Part of a small language model's weights.
Size: 4 heads of 64, MLP 448 SwiGLU, vocabulary 2048, 6.23M parameters.
MLP neurons of a small language model. Each row is named by its layer, matrix (gate and up: input weights; down: output weights) and neuron, and shows model dimensions 48-143. Each number is 500 + 25 x the weight over its row's rms, rounded and kept within 0 to 999. Numbers have three digits each. A neuron's up and down rows have the sign that makes its largest values positive.
Before each neuron's rows, "fires on" lists the tokens most often at its 100 highest values on Wikipedia text that the model never trained on.

fires on: "or", "ther", "si", "ator", "er"
L6.gate359:449464510474484520512485505486521497528513465500509529472513515482515504529542470544498485494537474490538486456521508539485449467523466503492502515498526456535478505493497478500487465515492502467533516472495509488456478456455499496507474510568473464468518478487481519538498502491495511510
L6.up359:464481486479470474507469511532504476495518506513477553477474506508524424463511479493535533501507520472538506501523529562442519521540514495498487467490558512508518506509529463482454528511521515486506456477531527525489473519443504527510477477541502486461495491488497502501499491565516518488
L6.down359:485523494455487527527469485507490537506516492511519472525485480513492529530511525487458492513546516501513478530487533518480495515490520500485533550513495515503505496490579531513472494472484479553503515483550462468519432484497475445509463529506513474514529496511499523503541494527490500507

fires on: "ch", "h", "g", "k", "z", "am"
L6.gate314:521465496500493514481521523499482504513527535486479497502516455517523528505491511475484484507506478486482512505509486518503492534510524477459498469467519536514499504477511499504430483512542568467469495492571503506539539485496518517502533519505487534501474484543487520515465525500511525520
L6.up314:556494512519474497480455521475479493502537493499531515517502515529508519522509463498510508496505481511477547440456513499511481503497508480471470487534525483476476525511508487501477499507514482487502497507507536451543537504499477453486522511462493520489526482521487477502514558445550530532
L6.down314:497575499485510493549498481512464520478459508528503513498453527542489477512507484520523531546503548506552496467531490508482515504483486464494513469485491509513510528530497516465478483499475474514476472503504468485502467524496514487532484509557482457502520504486522507495512495509461520470

fires on: "in", "z", "ad", "es ", "ial ", "er"
L2.gate189:467530535500515462508524502479459524531498485481482498466516482482576502525477476526521502531504500485502503504502513517416470505543514482465506519490531510501456537530461507503505475476475518512483506473512465508524507492511498516516476482513512528490494463467529538504510537482496515521
L2.up189:524531532491550501471510542464521483496504446509507474544496491497506471498496485534468460534529503485498506512482479468469502481489511483475474482514505538517511514497483543555546534529544523501477535485479529510537496455459508463478511480445515485497527472498519523516489520470498468493
L2.down189:539531532528467516500492491530500529513448474543517481505494487483468512524528535487521510514477522530509510476521499497506519471541547508535493521492435510516507473488492524454508524505447480512485470525520495564535492497515516472518516478494497515512495484459472488525507534525525450482

fires on: "ir", "Cor", "cor", "or", "tor", "ar"
L2.gate220:500517479489509456505477488509530515484512452500476502498474493505508487483498495494489462474468509502478512492488490514507509493533509512493473516507525493499503465520479505476485516520510522485510497510559520486560508491524512495518481528483484611486472533489520481516526526528469513493
L2.up220:470485487504513507491499525482486510523489511529461487477537508469490512507443506519524491482455513507496520475493469482490500498523482445497492490538492485514549510510510498476510514504493474531492497475472550516499486506529494475511493490507523402507501500502532489461486511464485505521
L2.down220:498481506495529496524489496514513499493505493485517507516477488498497507470465511493485524507496515485505503491497482502532491490504491520490473502495516514484508466502502504489479519513516508506483543506501495472508482499500524503500511498495486610519480535520516481533487511516489501510

fires on: "er", "em", "ach", "ad", "enn", "el"
L3.gate276:508499498521483471475501530478512491458509499511517512471477485505538473518543466513456517502515473490487483442435508544519557497456508530497478505503486475551512533516483504471460492463497513505504462523550499466520497519494536528489496475543500480539470490478492492479504470537510503487
L3.up276:536547478483450501454465524524482522469488484507507552476470516455487457485522524518487497526480504493470517484474510522505526480532504459476539477517489511511534481543444514531458514495465533482522508512491514470448463487509497453508530521475445516506493496521528494555527513508556525489
L3.down276:525432559523537507441514525540468511513514455505501499493492508527537501487472509495495501482473485482498468536505495509497509518474513570540508509476455511518505487508527524505509541533561490494508502489488521497467476526470520500448500503494502459495477539514503507501493484519484519472

fires on: "and", "att", "Ad"
L3.gate197:519488513469507511481494453507478498486494488522487509486537463503512501527512502522495487485562500545476503496489471516487486534518528488517571521491528506513465496496459496461466516484469526444497508546497481482449492519522513473531504477540495469552571490486521498524487489479476477442
L3.up197:480478462485504455501489508509513511496500473497524495467505493502496518514518505544506509532514523477546514458501504473560490524504459512474503485498479521538465493477529499510500492510491508503503562450482501496469535470475480527500492502516485489519463490463542515531499515534522466497
L3.down197:499499486479494498474497489479483502488490467535466520551522487484519518557476516503537505503518473521491503512480527544530515505508490478510462527502494495469458562544508493482485524492492508520478497524485498479463531513493489507487498535488498537518495495549489522530468511469456501483

fires on: "but ", "though ", ", ", "ause ", "f "
L2.gate429:518508468490505499450460511504516502493458486446499497489536520519495480520507481484514507480536523465499468523509540530515501477533483466535455546538454462502502548509483506501473512442540487499502494535486510506523500475474515533478519498544494480471476483450492456521542449498520484530
L2.up429:514482511538524489530491501538526525490492490524486476503491480467460477509488481538487511527505537522465487512534531466488525480499505528504538487459478496525482485492458475507515485463472492545486543521494473477533506513489520470522457507504504496527535466524478512488550502501515476474
L2.down429:516508501502514485512520475509558500489497485534501464513541511469511511479516496465482514507497495519473520484468451490487494501541527496496491538488508505512521516506514511482471498496482493524535531504510491481522478513490507533535435495548499425516538457518545495508505528476483521506

fires on: "elec", "rec", "bu", "il", "ec", "Rec"
L3.gate418:474563501505531485471497507505542496510495503492488526433495533498485521504527471467507537537508486485477505509481490498532429514502475496548467514496489487518510498498479469463544470522519506543477492537492522485491460462527507494502460513501513498495493513527511504452491500508501536506
L3.up418:468506512474519482514478505537485508478503486488513537500526488504477477488481517447526474506476509505511436453520493462478511515489506473533497453488535490496505525485479474505510497477489497512451502490514465502448511412559481551510476491484517521490489455506493518508470482479476507523
L3.down418:535536501504480477485510506485498518510509497489492502515541514482521452438480523478520492485480535477495496538488494497530463513491486530509508489473502481517504486514480532499482485512444504488501456522471505486479514461475554526528533531465475492507508483534474511506509466523550464504

fires on: "er", "or", "|---|---", "Jul", "on", "ator"
L2.gate371:495480467495522519483541502497539450509568468486500528478481533485498548498501484532527524459471508495516474546507516517482506509503482474483482508456468508495484491537507509497479458510520495421520454538498501511471452474492507543521501483469500495522516462476470493546472461467498499511
L2.up371:535554510498536468482519507510502526539532511498529485460525518472503470507513479544486519500499475448504543470457459512485554499510493511477485475498504517576481536520535504477476501503483479433480485491478519478478483511502547481483519492531482500507488460517482541471492488526516471501
L2.down371:507517505445475492499472480492505495501536493474513528457469520503536470507515534502489448465497507442538473513468471499475517472505508484416466513493507511513549471517504474507521546458480474494518483507473473517471458519514492480517502485535546524493545487549501547517506489502502495507

fires on: "adi", "ic", "in", "inc", "n"
L3.gate35:486504518520497470553500499541494504449493488455492500495436514523527467494528521505522496471495462453475490494519567544526519476477501524500452541529503534527520496485508510462488507529516490484499530551557497461512477503484511480519451532551484572486492462533504500530523481500502469522
L3.up35:523502496517530556502505518468457498539524505503479498474544524519484538530514519540521489517483503522484480467528511502533459535501480472512503496488503520474521497476517504473496454523470451486517474490494525497497490520481521489529458508531509474494510448530500526451511519482460466506
L3.down35:539505520534480486530488504470521498501516531501508461533430499504508496516468486515568535498466496497435501485529511503509520500519479540476464521496464506490513497499527505472516486498472514477508471534532519500544484512478553536495531524509462557507479518506496496500514499484520481502

fires on: "rec", "Rec", "bu", "ali"
L3.gate266:451525553505492473474526485549509500527522468504504463482517499504444493490483518456540471512506485512506457457507502497522513464481475506559447512514510510479493473466520494524530516463450527477509529472504490543479491461508496518485434482500447512532531535496505477471464538491495523465
L3.up266:478526495527479463488511507535517514523478496509495517503523529478502459513523475484481507518512501474479453526496496514453477491504524510549528504518486479470491495488510521469519447531537493544462505469524519478490502472492510523512486511531522550490505498505504463502499505523500526514
L3.down266:562485476497509494484534540445509469467466488490495566483561519534480462525504500514554522491495483467500482479469477472508460490509500473545509481504537481507553450529529532481493541511461519459480546520459504479516509500507530525529509495490487505490502495523500478500487484519505478493

fires on: "er", "is", "et", "ic", "el", "en"
L3.gate134:537472493502511515477479502513478498480533468460477501519455503491475504499518505497515488488522513459482501534460529496497512495504490494499504502506487450489529473523501513516488525489446517497482463505479569475482464526509537487504526536493429519522479453541481534486495515487482501535
L3.up134:453481500506499513472498466505491540490454500494489515488475490496436532530532485450527528513528557467535483490485500459483489515497461479500493515546490499506515439542454488520489511497508537487505514502502546499527496462512501494492483535476468503516465481525524473485475553485520464497
L3.down134:451491515515479526500461472523500541516497530539464470500498492498501523511503509525499435520501491520499492437518522518528495522464505534503494484550530510487458476468532536487497512490504533497517457492491493493478455485531484479446464526535484518462512489517468428552513537483491527482

fires on: "Ad", "ad", "id", "od", "rist", "in"
L3.gate230:507490512463518506477494503493462483515545541480475510456522491501483539532484449473534499528504515514510440514472512524514432485562501493468479515482508516463513509524507489448515477493516485486526487492512509480470508456486499506539442459557486540527518536487521502511526505506489503549
L3.up230:499509523461494511484511509500495510520524518534494510459520438538499501493503485512521470521497499514542468512492493491490477491516528553435458513512503517448443518473508479482484467512521457491497476489491552465460508474456497485522451483533509476538485551488518462519541523468469451491
L3.down230:481493497498494496450512550511518537501491511515550491528488474520514504514460512526490520533507521508479522487514492516488515469495538457465515509500515478502470495537503457534483529476498477559480451493503509495486542530503527517488491555499511532512460491504508510513520525547506465471

fires on: "San ", "of ", "an", "er", "ic", "ound"
L3.gate101:488511509465509509540492502492487511530512491498542482507484482512443498499556486468478519525484471464536494516524500468514494492538498488519491561480497505499493472520458471475483548550519468460526520464478546486468472511537551540513501512520465496525500501513526497493494476505502518506
L3.up101:498537543483513512521425492549507453519499497511483476494507493491461523509502557471445505542505512446458517501505464477539514567527512503486468473483452511469506483509462495526490483501483513470502540508518524474542473497481508492480485537490469484508493480501523519502501516498489513461
L3.down101:490473497493488532500489497510518503477511512487490521532484530494505514512462517524467506485507513497488530452525470552481480512501492543495491473516526515491536540522498515465522497533486537451528537498551537448483500487531510462504517541540468460447480494493501475494460516507487481511

fires on: "per", "in", "al"
L3.gate13:509516505507540455478517490539513507510495460474521504494513523484503511477530499500516491467520526495474456483499529465484473479528501476492475483521477474510505514557510496546484478484493534553487518501512505525474521452509503496522478522515514541481528486522540525551536489482526491519
L3.up13:521488506517504517519486512443480513516453474482498483490476461516545537511551521542496464508509469523465481510478495507468538500503500455480501475474504496538498482504500515488503479519517508490468494475459520470535469486498543493484467456509468479546536496517490500448523458467461476485
L3.down13:484510526534465482526504491559491539520515473511499473508492450454495526498502482496519531506465478484496507500481510526480532529513482525450516466521486506501503494461505496495480474524514500473533515492504513496501486534465505500507485462533530558485492532474484514541511471516475529457

fires on: ", ", "f ", "of ", "4 ", "to ", "where "
L2.gate15:506555507491488491511526515492534498500460495494477525529489502483492505505497462503455488494514495578489468493482502491496440492542429478529522553447469516506523513524447499461500494488498484483521540509480485505502503503467544453496525524547508491492519515462499510534485479522506477553
L2.up15:509485482456510499503497510528523505506481523486490480478480487501488473504465525513483502455535503554486466460549489501501461515498485484467522486479482562543508480508467522492511499504516524505499523511500471514523492453475511512499522522516494491521473501497512508504479522513478542498
L2.down15:475497464489483528491488506475549481471480507529520501495525519497516518498506495497504484520485529482473520496473505526496478506477518503516516532522499543493499527507460500469542526508500459508529471503517474505513510511475516503508490465534520385511528506488484468478525480505470476473

fires on: "ther", "fic", "ent", "rist", "ant", "sc"
L3.gate58:445469492475516505496486527511500524466549518490510499503471497430504509485515492465486509480517493466523477518465521520496513473504496508515507512475550497526530521486506445506467508490478480496505500458480511525478491477492512546499515471541473531495507531524506525519481520478483498463
L3.up58:462479508476508492516463528465520533445517518567498508531486496458505498472483480491486482489495504471521477541503523534507513468487517501476496476541542494544497509511535488525493489481464506507524475498480511486453512455516504509483507525529477511501500524512535500513503523488485498452
L3.down58:507493460502471481519483520505484530477469510499522498469502483538511542525521555519525489478458481469496496520479485446462528486458525543497485510576469495493461481504551488513493486480427486542499531505486476526475504467493490464512499508479511481504454477474541473498496513506474509485

fires on: "est", "g", "ill", "ey", "c", "as"
L3.gate336:496499487464462554493522485507521517458523434483511536485472512459547479501515506500422524415523489466477529490488493496518512476521522533485531507524500496511510507487496481528485523464532478522508525483490512519527498515462523494520519513507521506495517487495493539544466531499503499498
L3.up336:507502490490461501480498464530547507444492458516509476469496477512484529539527469496459527451505522535505529492519513470486515491512568514506524511512478490505513460467508476520492538474493514511520539522459438483495492519521497528503498499498467515484473538527504520543467480506533457513
L3.down336:518488492516528478507520516529522492515481537476500493522496487529440463471496506519524470515522496495511468478498490488484489514457507507520495456490465507497492520515514503470514487507521546472478502495532481520487494462519483481501497480483500441519508464476529497443464496503448510498

fires on: "h", "is", "at", "ed", "er", "ish"
L2.gate266:481518485476477528474526561545512496483556531475498477491493448493516481479485452470459522471521491491472450493477517553479516487495490489521519500526504481490449506540487499441458506455536528505517520487475482487500543477510529515504522531483508514467488487528473495463475509443457557483
L2.up266:488464476505481490497538471500462462494488468498480477467464506498489465483483506483500528500485480470552526523500447457454489506534480508461503474512475494528464479453499500491526511468501501492481489460529509480497495483512476538524491521491484500517445502519500479522488476504568509502
L2.down266:525497460482480478480522481485470507482495515462506482518476495500500495513495513447477498507498509468484509465516485515496520497508561504484470452520506518539503483511511526466466545522525511489460504506493481486513494509483473525515511508478481539509487498525480497493496507444542473493

fires on: "|", "f", "s", "st", "str"
L6.gate68:509480513540544490500498482503467517508505489464494532529460499475532496501507454471476515476513523540511494496491475452499511460473485505490480499465470504478509517446496458481500513470459483490452496466465465505520552514463583549522509532479503495500476450500479491535499465498488522470
L6.up68:524500503510486545469547513452489504481550527475499498466489537522517472531488520521516548451504493503507542431479481467459516506463528522495489497492511497491517473459470502485487472506555568537536493489532500522515545517434532506479519486518533510506511521471526495469517516509498477502
L6.down68:521479479506483538499516506522503532468487527510490483514513467490502499482454523537444474464500512487516513533516479496529508514478492481474494503502501523465503492471490469478565466494471510532453521514481545520482495508561477526496529461522581531477486524499502470504518491513508509513

fires on: "ic", "ar", "ur", "in", "ound", "or"
L6.gate45:481500491476537466503493509522504487486487503497452504497483488489490540468538489530494540484525450540560545468482514531487433483529495473495498542508512498499482502472507523536459522505499486406488527474542514518482516501489517477496508503513515529507481477468545470511489508476511508474
L6.up45:462532479480513522506502513489527524485506482492504497517522500517576558533489480509503467491485512490516534500528518510503496507475502494492480480525504467490495514477507494480491511474476508508502530501428497483446487510512523481492490500505494519514485468480508487477522552530450496549
L6.down45:474487506522486432493498541467437474490539495492492520494470485482490537505491510483522485488530503475497476511505493533472492556483514492467488502491439509472536474495507527528473487490514525503500524533505485515464507472447519505502432497542505530536500484507512533515522508499484464496

fires on: "res", "ent", "fer", "first ", "ent ", "otes "
L2.gate258:487475482472500510440493528513504455476504461472489491526536512472497491491473483505539471503528498474449496486496502481469508502509489517479484474547487492483538488472459498524459450493495488507557496511491514488532455478504535478512496502502487502515504504463491505522505499458481522483
L2.up258:521530486511517479458483512495491479496493491561547501475495497478531503502521529456465461486524527436477510501462495508513475479529470477536497530488526533489518466480518479489527472495472523471501480510514483481544502476520507498488512495491484491476507530503494558518491473511476518515
L2.down258:483483528469455456517468514509454488496526521506488544499459499500491533516499480475499500534491518515490477544506502491468487540453520480519505488499509514512494494548502513496564489519468525511497490516480463513495520524516475526503501519476538488485484501544537497517496537521511509512

fires on: "as", "is", "reas", "ris", "stand"
L3.gate429:513525520456486509468531487506541489489515490503472454499510529496485547497473495545487518512522518540481472463492487522484449513496490493493512505493502472553539526487481473508493516488481465508513442523516509483476489462559511476547519494491466505503474507486453479488496506476516527485
L3.up429:479506501471458521479545484524533505537523530495512434489509517491517511481426458475464515514522510509501511511510467514479473516530512506480528471486500473527489497489484475457500541469529478492486482507485496487510496480485508467512511466453492500504507533496477448544535516495513524473
L3.down429:516515509500504476508533520475479524493516514501506512546479475488498499509461463488522494535465482517476519535473505515488491462480529503465454512500491497524499508492511509521511508470494525491539483525498510500514486530503487474506523481494523497496456510549483491530521507505526534503

fires on: "O", "pos", "ai", "L", "D"
L6.gate17:469526512463489480468457534553476489510508500504499473508520513502536534499497513533469483458512481535500478513509537543472521503526507517530514474536473472505527508499472493506497491557468458488487515477479548476520529536502471513498482453487514483501507480511457507475521497493468470519
L6.up17:499516451509508518518524462540495463482490506502537490544509501471496498494474499515528505517479467510528459506537511492509514508474462511490483487501503506498535512526498524486525495534514502514485532467480546507567515527537510494495533472505543452510505509481479453467525537500496457464
L6.down17:501486507510511474483487536557542541511458516446519521500502481503474506521483482518499484530486500466488494527521477504538487519528517575494541504500515516506517491464489507546536460564486538499501524480498474510531511486474476516515557541508495465513510480520491533483529499493451520498

fires on: "took ", ", ", "es ", "made ", "found ", "though "
L3.gate148:476479497497526495461497498487513508505511515501487479482517501464504474516512475499496533512519535487492502470520484535459439511506501411545519558485501526481466506486523503484525533506492473475514508486496457547494481497515520536510522495543459509527522457458474555528524438523450485511
L3.up148:518520493491457510522513469500472477468490500524528460486531529485503477479524484522480438493575521504485519456472483511465529495510536481485518487491525512514527484463484535516522519540457506487508505510499481537506486502509507478540524501471493471509478470529462537519527519452526493486
L3.down148:468508470503525481529510519513540515502507528496484478512480531523481541440526469495500512490494499499495496498517502550496519534494485489487560490501511505531483515470545469526499496514492535491486499494494479527494496500482527496476518489461503378496543518499507484507529482534493516517

fires on: "it", "f", "al", "g", "v", "in"
L6.gate440:461501543478533514458530514508487494475482510472532499496524491517513457514507500515499532494515467500555499490533501490509467473472502500531496497486536500484557491488410485476478443504496522473516498489526497488507490479522476471506465445516444490543494503472476483496534506502478526523
L6.up440:511509509510477531460516487485480510516471484530518517427491478539570500468513530505534473476511499500507504487496489520473513544508527542498488510504537485503503463477493471500525457458459505493490517502521468537529464474506477472538494499481547498492544466534486519531521487515517493467
L6.down440:503489524478508510482509481516497507521471493521547500494549495498511461477471495493452487522477509520460474454535488515528512465478489556451531509494501542489515492455533465512539502531450500503453551515573503507566500484511502460478510511496506521501521487498472536474485473566496452533

fires on: "n", "s", "g", "st", "m", "t"
L3.gate282:482507530532469528502573499504471438519516502476523489472540516485503538519502473493551507438480467484468494461501474486496529508520494531511482498499494476502497511508479482540484479502547539479496464485542528497502504498504530488520511494499480505485536510526499506523526485469512540530
L3.up282:475506483521521538487532491438565477501507507492547483485481473529544489510475485504462532504487468488552522533529527472502496504504500533526551528500499531483479506477534431472523446468471488495515544534542480533468503500515496556497521480480544506500532530491493547463512539530468539547
L3.down282:494491497475496479499539503468483505483506518476525512485481526500489431465511513523495464519492461495506498463499415510519495474484500522492474521485500507510491531504487484514542540508496538480447508487469500527529486501479520518522483502487503495480487494467533486455508488508488518512

fires on: "ac", "Rep", "it", "age ", "pres", "order "
L3.gate209:463486460525546507484502502485490453484527447478480477530492444478461519532523537447471538478499517475496494479522555476507486480532477488514487536498491478489508507482519430501509482462485479468505524507480504485480472515489550511512493506475526500462508492520492496491522489508494482530
L3.up209:521469439528497496504532517508494467479509440521455507535482500499493503541524536466535512489510499483494531518531544461470504479525509506500481529503471492479476524489519492514531474485510502490515480517479482471495448548491517489502534519438561428507506502490480493488532495523536488524
L3.down209:496490546514447510496536499491531529509487500505514478503504530483499495504457463520502476500466535546542517517492504492502537550453526516484473503506530524521509460483516528474532496511514516539489475519477533499494518487485515465480510517515490518503519525489518479522513501523484483489

fires on: "ens", "x", "un", "ul", "| ", "vis"
L2.gate300:526497545503486499450462516467462475486530511474514488535500523484474491492516495508479535520499467470516554525463508493480491470471506498495507494509502547514502496473478536468520493526515481507505490483494458539470497548466504552513525480509488515500500504530477532526461491490460497526
L2.up300:467469476530485489482549488531501542532510525504521452484510487483516460538500474455492533528515489493510536509475493529463463474476488481485535508531505554514502536484492487505527541497542502497550489502482464504489523554477496483466462444492469500533474518510499495495447472515486490461
L2.down300:518501533523458490526492500491502507473511521511527460562539471492481460509492495492507518519493513484512492532496490447486496492510493517451497552486490556502511479510503496527491524483473473485492515503482503518495459513517523524487514456538470548475493517496505525490484468517496492538

fires on: "el", "in", "ed", "1", "ach"
L3.gate426:512527492471508473494494529509491497476522503473505517494460485504510500494551470467472555454512530500463441497484510499511504493522478469522499486509507524487483505487475469520455493486540469479470499483494480501504485475511508503484490482519500525539535551477518509503513462542496526523
L3.up426:544528458482481439476484513481511556482484530542524523493477496523515498517500491504544506516509517500460471498480539494467481525519454444508541461498486482496528521517503503505480531458509470450543480518532469507479479488487494529479454537540508470520522487500501505505495481521482500518
L3.down426:480509524492460474496526519459486517519510492535528521496508460486509549513489523511514478516499489514496507520467533501445521546537505526466483483469464517469519498530481551481469527504510494474498484496519518480510526513480526486506523494499523539519514469488467496530505515485478464499

fires on: "ag", "V", "eder", "v", "ot", "n"
L6.gate203:487510488546491544514516497495488499491509509523480536533475517536493487478545483489501487486492476480535535471508509504538511501500524510519495472493532528490540517504465489501451497530468484493501483491502504528489517525529519487524522488490505469491544495540554471503516484507518492526
L6.up203:476523513504465504505506481532509510526478525510524451503522490514533505524500465454507487507501506487519490500516522538486480536477536533535471522525491471502490467511496522435552512495498489504520500493516470502462557516538534494456488521423501495459499496539517460454507537523518517521
L6.down203:546488427505515498470479524531487471442480487466497553511499531517453446505478495514527486512497489544532483490497472498547471458493480489545530507470475501503506518460513482526518505494503474497462534511486478522484496505480491508514506466468435520502507522460527482509514526510476469544

fires on: "Mc", "ate ", "o", "ext ", "at ", "al"
L2.gate16:496472487485503523426560522522516462480486507459518473527475458504511490504482505512503508515497512470531478466471507514517501516473502477483528504525466538433493497499517501493518505464486506498493495474492481538483512462490502522479493460500525464476500533474503532486447529502513532532
L2.up16:498491529521520505462512499531494497496429508433475419557474501500513511522486484516517518512471523497510521474465493475496505519455516517444509512543516515470468536500511511522520510535475548486498512502490489508499478497457527533473525500462493507498503536486504537517485496532513483489
L2.down16:521478486518453503515534533501512533513478492450505521547465513495459479487488493535467507473518499486546475497467495503516493512499523509503512524512472504485502492486551443489508470475528517466519469509520531578525489450505544512505551521473512528508516524466570502502487495487486518496

fires on: ", ", "é", "ü"
L3.gate386:485483504502505478500486533524548444494510486499512529502468501509467484508467416497487519481548442471479515497485542498496502521526512474526469510466513484543503497545512467525499467463486502483499506500490525492486529534476517494485496493488455474561470487494490501522516477440461479532
L3.up386:525484493543464482515493506561499456495507527472523490503466516518480498489469492475531514480561460517463494439481482519478519505462491468459484511501504506491512514500507455556524463547479493521488531494526519504539483513461485468483500506516491499508478441515501472488541505472464463449
L3.down386:477460499486491512475487509470525500508478518499485462474539526531495473487517493504485492546495536520545509499486517497483484507526502468512506486523477484497533491497503513481519506510504492511534518489516469468503486456530507480538518499505479448494492492526502506526476459463496505491

fires on: "n", "San ", "tic", "s", "os ", "pres"
L2.gate93:503502580547494507522518507481505505531549528465495516455520489517501496473507478474503477486503499511480460485526504541530486491517536502496479479485494496442492450532517496496486469484537506467515504490512540500484531488533575522527502497519542514459554536484533468486474558471492547550
L2.up93:494493528515523489460479530490493487458502555499508474485509466534524485474548532466450503504493511491520493480524490484518504523478497519521480519491449539494510522487525481535494470495488484480516522447511483529497483524529557499466519464536486511478499485479530513452482503501564498527
L2.down93:479549497517541488497493477446513442518493484546506487474492542515484450515540529548482506532461524475477466496501526492515502502490436510510508489507521502468519527489478444510465522494535514461503492493485485467520502485509524475535516476510464519454546517507476489508501477512483488497

fires on: "ad", "res", "fer", "acc", "ill", "our"
L2.gate424:458470478500491499485442519534506495489477508473504524422540508474485521519491502475474502492518510467486495450522528505520521480518485474483444505478456476477513524484495479493443459484499488502504517521503513502534501493532519511508542483535527488472482472494503465486487514504494500504
L2.up424:521525494493505500501521534517541515527450505490537495445551486474544485498498482492484523533491510494472530505477480550514541499520532486513490486494509467479505536504508490471486446480491495544483485489542508472510475521496490472480516484513500466493493494519490532466505510533489503450
L2.down424:524458521484478482501508456495493477499548508485514500540462478502521453470485495507452505507524530547497498531468501478502479517511476523493504509487488512547459502503540469518484546429471483512512502527494494477499496515503503522508473501460479493533478517512505509508486509530484487496

fires on: "re", "s", "f", "dec", "ex"
L6.gate268:491495494506500506528510523534504494514473531468500456488480492465484493518484488476526498487498546507469489475520487497526523453511511540470528555470506487455509499485469460494537525498512532462472547539496474496460500464495567520506478522481500521478536504543490512488461458500478512500
L6.up268:511528504515539502538528500527519525505468486503517500482536516541479541526513539511527535479514489463470501468477504488500503537478545473491478575528485499508548475510549471479471537517501546484550512537493488485513559512498517480487573515524534560444511472519471485518540495538500528471
L6.down268:505538519483480473482472501531532481479471486497489501520594503487512501549513512515467498517488463474472540512511529502469518526490509476521492461477490483496509494530487504480469485502527527501493514530517487479517458500490478574506529509504508494498544498501566478508483506468521487493

fires on: "in ", "ar", "ak", "ear ", "ic"
L2.gate169:477485483497509495532476510455479453516508484482518476488473478476494501527517550481495537527532502527426457531519496514500515483490484509469477502490470491510535463510466521480489503534513478501530510514489496543483476521498512501508461476478451486501491500497493486468491528487497520527
L2.up169:478546529492507531480481469502478509540500484535540463463464478481497483513518479466503525555517514499499507502495501514480477527515515506539550525436504467462496479493508480505501492510518512498502542516542506494495483500493443478504528514479523475523546521529547543500469553466461527511
L2.down169:433526511512498503456511505505497504508515496514498494509504521482532494505466512491534519495531560499517519497539512515507495536478498517467519497517489511483474506505504506483533497514456545479511515493529496511529497549507509485506513519516475427464545503493505501495556544492492536466

fires on: "took ", "ing ", "es ", "ed ", "ross "
L2.gate155:466523505509512537473484503574521511529489530479516483498505489469477512529535501550495499535509539514504502494512484498456487504473490462475526495513539515502520464494507518503545534574482508460479497458542505492527492471485497493540500500489505477539554505471499534483504457507525494498
L2.up155:484527532467497537442523502538516492475530513504539459497517493513459499504526521534468451490535498522530482473539465499484550528475497507486530500478508500464466450468510512507510527524493510523481508484492507508493453494536495484538473507522476487580511517452497523510502487470474520504
L2.down155:451505455477508475478525514492469460475490521539489528528509520482459520473514519517531519511505509510456499490476471505504494475482513428478517519510514495453515475507538508491485493475486509461493471506480548509482498520555512525516466525482503466513497543471483522531529512491513518488

fires on: "al ", " ", "ague ", "ch ", "ames ", "Cup "
L2.gate417:493476495518481535480485486474461515517500524455490492465509532482466512509492534484482508488483464527511499513488508526475471451539482469494487505437476472475512462523508518457515494484514515478503503524469539503499510479479475471553502457548537478497532493495518546481534488534511559558
L2.up417:488458531530460480486485516475474482488493507464502507503495547502518494466488577496476512471497461496521485534509508493489496504503469509466485488452479496472480454526532529450544501460516542504487513529500511473501517487502467456481510470494518487467516530496509499476542504524526520543
L2.down417:484482478464485516493472488480513531486490507540506505482502529494499506510503503500490483515480475486486546499475502479492460503483494539498498456472483512517482503519485489499483500504529479566516486496492524494500536510501508485504524552493493426507506500477520508500486488502516493489

fires on: "(", "ed", "tr", "ain", "f ", "h"
L6.gate264:512524522520492550476473518520520507494546488464454490522515482483478500504502506454487511456517499510497504486507509567434477478491479484497489552467463526506491507457544531487528464458483508463496495520466482496450534453474488506533469495517452483494453499497472514510493516479450508522
L6.up264:508485445474480482505527513491498477490499511503488551484499489515509486484525537502482530507490470515473462500512517499506461502488502486529502476537479540508439487478524498500475462528518496495473505497523486502503535518520486479511509541539453500504456499514501490480480547504501485458
L6.down264:486466482455476482458535525500511488464503488517522482532492495507471477512517494502487530509501521535513519513482511488530497460485481499454509529493465453521488484512552502499513506506537479512472490508485544452507517466494462538464551485505502526488485525490504514499450520466505512498